From a checkpoint of a small transformer trained on Wikipedia.
Size: 16 layers, width 224, 4 heads of 64 (1 for keys and values), MLP 448 SwiGLU, vocabulary 8192, 10.9M parameters.
Training: a variant of Muon for these matrices, 242M tokens, 5113 steps.
MLP neurons of a small language model. Each row is named by its layer, matrix (down: output weights) and neuron, and shows model dimensions 16-111. Each number is 128 + 24 x the weight over its row's rms, rounded and kept within 0 to 255. Numbers have three digits each. A neuron's up and down rows have the sign that makes its largest values positive.
After each neuron's rows, "fires before" lists the tokens most often just after its 100 highest values on Wikipedia text that the model never trained on. A number after a token or word is its count.

L12.down247:118129114127160135128109102164102135120094176127128134168143149162175137117135129102088134129120134138178142125143127127119096137113161174160142146113167112117105117124142084151132156154138138146133122137117128145145103123189085119156110159132100130123068099104182154114175116113100090122
fires before: "\n" 58

L9.down384:132152105132122122163135176133135126130153138147126114138165116100110133088143094118141156101132112153125155142180157061162138097134151127128107126129119100142139117145138158156126112114121120184138086134127123165106148139155108136075133113130129131134098126143131143129149149139141132119
fires before: "\n" 40, " Cup" 5, "ances" 4, "==" 4

L6.down342:120114135093124126160125127143118094085092073143114141122097111135139115109165142123129153127189142149134109115173164182122162149139126101135139116143125157099128133125123101124147111116107148138168164140095110103116127123124127075144106117098139109143146150119120141107149124141124108096
fires before: "\n" 31, "-" 30, "The" 4

L2.down131:136100107160124144169125132112147104108123127125126115133162110123101143145196148148140130092124099135132171097160119134176119142117141102156153072094133161124129127169156095157148097095140087102100160163114145114089142114117146097108124120130100139105128155148135137158130143145162149104
fires before: "\n" 55, "-" 15, "^{" 4

L13.down37:119129131172117137131150156114142143137131142173067164145132109122131100107130114110168152149130121095150116139093126122147093077090145078162113134119113120130109130172139186126133130095109149068084107122150083116144146110118169105110096131124168133116116174209144136142123173148131115107
fires before: " (" 23, " is" 19, ")" 12, " –" 11, "," 8, " was" 7

L2.down248:180136167121156146103111165098123132120100122197158142154167162130156155141135123128129151148113110134176148120132147162110151116117147148138108117114172108145168167092124103143145135127076109147159115114093149085152152125135123115119121082122135161087142109136129153128116105123111156158
fires before: "\n" 52

L10.down225:159129136107119115127139102132167102151127127117075090113133121101118072175106162103195082088129105135137152117152167135120092121159172123087132131146089116090084137147143166136124160106113185129136155144082155148158094124126085152117124160084121131120104079126161127096121129146130139138
fires before: ":" 71, "–" 9, " by" 4

L7.down447:132115105113112101111143091148177137114151129111154106145125122129137080137137129111105098143154129119132134178128160157129103172121171091124114134151124141095131137094110115100134124115098138163194113146079122111165176095141120106127121150093105138114112145095111143114122061111112172157
fires before: ":" 42, "==" 6, " also" 6, " of" 5, " time" 4

L13.down443:136129139163111170157138089109116152143105131142163088098140167167143154129143127144103125130145140130130116133140152113150134154094099042175127137105162130110126124117140108136133116164131070133086122143097148109132118145135172147064154141080113111134125104114149115096157151116091142123
fires before: "-" 50, "\n" 12

L13.down273:113136154173163121141145099134126123140135101107128132170094120120126181138139129135128108142154112134118081166170128115076152143111132133140123157172150132111148147192101155110082105121121147098144147115124139145162127101118159125171098107051104140118128131120140092096106126121121134107
fires before: "\n" 32, "2020" 6, "19" 4, "1992" 4, "present" 4

L2.down324:097097109121146125159151117109167172141119152114104120166087145123137134151110146127129136135137136145123130158101142133140181159153121158158119145104126150166133112163129093111134117101098098114126114108148130102128140167125132097136138119130139141085097123098109104148172102131127141117
fires before: " |" 49, " 2025" 5, " of" 4, " 2002" 4, " 1995" 4, " 2022" 4

L10.down134:099114129153168154142123086146091180150133121128101089127163086191126128115130152132121105154083115125148143174121100157113132168115115127147102166109158189122155097110111155121104185140116110123050133120143109098141141140124145112106098147109100139144148121127157105108162128145147142100
fires before: "==" 36, "\n" 19, "In" 9, "The" 6, "L" 4

L9.down77:147139149136099200130064107136112193117125156116121094133096126157094141130098129111143151153159131135103063166146121094111090131141125174135157115140145097123134118129161129123073123113116126127102126124189117175123113171129126137116136127116092131118180121164151123123146175152104146104
fires before: "\n" 95

L9.down288:144135128149139130141136155129114149091109150149133120108113073123120150123161144160128105115122123088177097106139127110140109108093143132152135100109069126092090133078143112158104138122116148132127174103154142134143131164107107146153127142113145145141112148143131090126157130162144145147
fires before: "\n" 97

L10.down23:126176141134150108133170117153099139113148095107128180131122092129134147130114091192161130077156111083154164133112127108163133110151138134112131148139126123144155164108140134159096115148123126141103127109138132155125123163142120135133114151150108079160111153091127152121117154125123102124
fires before: " by" 43, " of" 6, ":" 5, " |" 5, "er" 4

L13.down203:133135133117131132136115136149129126126140115149151173098132164114113148102159135131145100122129141138147121114129114128125108140137115104088124114145105123086110146135153118105103120106101128144116106136124139122164122168139113141138133152128144118103133160184143109166113144157153124106
fires before: " He" 25, "\n" 25, " She" 5, " The" 5, " In" 5, " His" 4

L3.down410:154126116129114123147098100100155160112145127116178147133124171149122123171135185150129131113133093098109126110148153135143095159128124132165122081074099158123105102093142128096134133119111109150109134147159158155174109169089149146115164109116106125072132172143120120112129118088142157092
fires before: " |" 62, "." 6

L9.down353:142070129147152146141105162121093128125130118097140125128139141111206124119152123154162137078118130109141140111107169161142151172136135140100142115141123080147139133153137122128163136104102124125108095075159119140149140175142150150129137162137151123101158114105149124133112142128118102115
fires before: " |" 22, "." 18, "–" 8, " +" 6, "," 4

L2.down373:113127133127159145147136117115130150133160150137126140118129153136165084146177142139100134127093128141158131142168130099134124089131111132105128087082076089134168122110149126126164113100119113148126099151095139113146066090145102142189120168097143129095118147079109159193130114088135105153
fires before: "\n" 55

L7.down443:152115165142149106163133137135076094091091142125124155124121130150181131107139094125120108120113155144058137128122102112140096149100143119143166130133113145135116111113082106158099109147119156111115142116117153112159147118136173139140125162126096169138094141090127146147160124137128136128
fires before: "\n" 45, "=" 6, "American" 5, "B" 4, "D" 4

L7.down243:134104098145148133095098162132108102116134164138115163135100142121108102102174163122121119148163156168139127129103126078139145123140130126118135140143102126095105125078086166112118139129118131143118150128140090147156169133133110083155133147130093174107157122158149140154139139112128094116
fires before: "\n" 63

L12.down145:103117127121126112105100185137151087135178135113103117122121087162093123095108062141137107131168130160110081155141115135080132147111102106152108117138165143115125157130118141115124135162126111127141102179149122112146094111153056105163121137150142095110132141126131182143138144163130113113
fires before: "1" 17, "0" 17, "2" 8, "ley" 6, " 2" 4

L9.down275:117126124121146130123095098136143118114148149130099121130162088130123120124142187121117087121105164168121105145147105138140104147118104141186137107127143138130125110123184135126121153137131128144101142074132132150156121072114173134109112102196150104160151121117143109146163143098132131166
fires before: "\n" 29, " " 16, " SP" 8, " day" 5

L6.down279:099137182124163136086114172132126151135150167129135095117137119132092142145099132157133152158163091107113138154143110111112140124122050158134161107111144081125120163119135102152109122123127114130123139130125099160120146157134130129099137117108151109086130114111131133121081181105122095138
fires before: "|" 79, "\n" 13, "|---|---|---|---|---|" 4

L13.down421:103134068174122111146119106149103118110127153134094138121122169166135156089126103120165132148149123091106096114147127116100138153123135147111152179160131167138117139145135112164149168125113119148129096107071142113101139072152139126082119091146125101095119128126132091114125151174162135129
fires before: "0" 20, "1" 17, "2" 14, "3" 12, "7" 8, "8" 6

L2.down89:114108136143140184112146124142147145072131133137148114112159128159143128128145148133122125104107093116139099099168058130167159102125126155163107071114124130119169116140168160118149136112166123175103162139100122147143191089106103103111123144143160171097144158130111101118116067121166135120
fires before: "-" 23, "\n" 18, "|" 11, " -" 8, "==" 5

L6.down137:182099098125103161109128157127097124120131132125177150147185116100124119111140121114123155149119151160131068112097141124151112130082142142143108110128115115107145082101123101089086107134128126090109121145131121124135114141081117143127146130119107125122099146155129121121125166082126140135
fires before: "\n" 99

L2.down8:129105135116144189113135138162142128149141099148122149125132160128081139095109138132126121141153131138097101125105085123167161139118120139139144120120123165142140091189127108135146110146174144157096142110132134099146096129140106188146075159131100147099118133146168170080142095130167133140
fires before: "-" 36, "\n" 22, "|" 10

L13.down437:123114137148131132157138135136135102150161108074129091121086150111181146130084152100118167118122150169175104122061130104117100139190140145138132098154133109096116128139133118163108120128143140130127133129096141109141123104136116082096106111096119101109128117142182131140114094176140134101
fires before: " by" 44, " in" 6, " to" 6, " the" 4

L2.down98:145129099112166132108112116148087137131088119198184134109091135125136122114096096107112118124118108149131166112156152104127148131138103119113081103105134165126153129154124137115085134141141180145101131137117150123174135116104161090124163129145141123111128147129163150153131112141102141093
fires before: " |" 31, "\n" 19, " by" 5, " his" 4, " the" 4, " is" 4

L13.down439:103174120108139137174108112125158120112152141146115145157136104131120151158134107096160119124154115148148136131122153141138157162134135126167135114130109139135100140139123077116137113125175132129140081126127101148097133125170119121122155191166116168132124134170150133143084149123156112144
fires before: " |" 54, "s" 5

L13.down43:175114087165152138124118159124084119089163098109099130152142171094151166116134102110142105117142157152150128147130140151105150155096136113134099121071165170102109151098138123118139101106160145128150076113116111114138115131104113107137123092163076105100126133184171123120100150116142181152
fires before: " |" 40, "et" 13

L6.down64:134128100093121128151108118091086132097104131152124143103140155108131117140099123124154122090191132148118116108143157087156142146086120152139105122129128124128138102122116103161122171121152104165158144119104124100162099132170144152119128116109093087098144140144160143117169190136143160158
fires before: " as" 44, " be" 11

L13.down371:126111116110136136099122132148158131120111136136193123122142127144075117135140114170076136142124127126123104129109069136192110134109153128155135173102104127146166152109141124103108125123145078138148148136134130128085099147118125143115134120157141142163146130092144135133107136119111134091
fires before: " be" 31, " been" 9, " place" 5, " have" 5, " also" 4

L12.down406:158145152117111147138094191169154103126149146152119162119150142154155103103098102165096116145100158128115145139111107119115106125134159124159114135108136169121113074107108151154128118076114131111086138144153127143069130158093145110119158125131124177150111091110118114141107127144093155144
fires before: "|" 57

L9.down105:116136110130133081115148170133145142141090149091109134176126137168097135135149135157156139126097131084075118148104097145110095096100171123089146189154112151133095111117089140139112184156124105142123141157150139166135141161186096104115138117135118124150115114072129114151147148128124123150
fires before: "|" 28, " |" 25, "|---|---|---|---|---|" 11, "|---|---|---|---|" 6

L2.down174:121128162139136083148129078138102139131130178149073125131106176139152157115133157109153092174129097109139117164133125146133118192101124126138130119151165163115161134092116131136122171135127184122152160132123147112178170112108148105133119175138140125090112139090133166131153112111137145156
fires before: " he" 29, " they" 11, " the" 7, " it" 6, " she" 6

L2.down383:153134155147123144100126187084091166118141151171131164116127159165153102107121086130144134105114113121137089150098127103125150095106152150113106096125103119109101165142141083142100111145115152104124140143110127120146088116126176130097134114106068101118098105139170143118161115119097173128
fires before: " be" 22, ":" 13, " also" 11, " have" 6

L13.down204:129141091127125121101121163130138142109124115109126127109145147114119118083145128119173161151129119127123123151135096092106087125155114106074150122119140122145123107123119120131148123131125111142134114138119151135115145150122076118150101163125152108154107168132143109120162163122125083140
fires before: " (" 47, "\n" 27, "\n " 10, ")" 6

L9.down419:160114131130139157120189099124158111100177132137152114153103135149096097105100137139149147143092141131112175124118138157118124108120134157137127117070139127145090173147154109120142123135141105090104166137128115123170164163144153148159150100103133113131113084150122113152144096116167056085
fires before: " |" 39, " the" 18, "." 4

L13.down266:120171098139124148131075115141115125149117163134094105143119150136131121127174135194155103165123147115157135120111116107141109117136130146113167129143119142115057110133123124128165194125126126140091110111123160140155142108097076133116146164101155180097106151080119125124146133146109110150
fires before: "," 66, "." 10

L13.down386:104131116138159115144134131164105130124151150134068079086148121127125120157136141173136115129140113118154084097140128147117075074109121078091153142153139129141110137116148139157160141126157133130090104127148143108142093123139137133125109098141138139102081132178110129110141126130137139139
fires before: "\n" 37, " The" 7, " " 6

L9.down23:146105126145126125107126046155187112138165117108113082112106139124145111125153090162162151134106130128105144117113159170136123145156108132120128153114143132128133105093115104112096108159087117111128150116123142137133137135136120098105127135146114113165186109068125130133149101090151102115
fires before: " |" 34, " (" 16, "%" 8, "ot" 7, "25" 7, " (−" 6

L13.down400:130117142129087139129132160130134147167119158167181127178103161162108147101135122124128144114099126105104147127133142138143115136123102141143119122127132120123142128155123124123177121134164130123164145147135111121131129101130114155128147195107098119136158131141129149170114165123120141133
fires before: "\n" 62, " by" 5, ":" 4

L2.down300:119149157185119167129176115125164136099153113075088150126144085132098112145165111127162119136147071132115130123160140155147108101102165107120145140132148123132101135119117075125119104153108103145129121181115106119081112122127109105136091093128115094197110116105125145130094115157138138090
fires before: "|" 62, "\n" 14, "W" 5

L9.down425:136148132117119105104130142168082169119090148105168138116128139162125097141078134114128124132146130119110099154140123120149145119111168125100121103140136135142140136128092106094135147124123131105194090110066114123088125100114118113140168151132125162141158122090136150147087127140091168120
fires before: " be" 40, " have" 9, " also" 6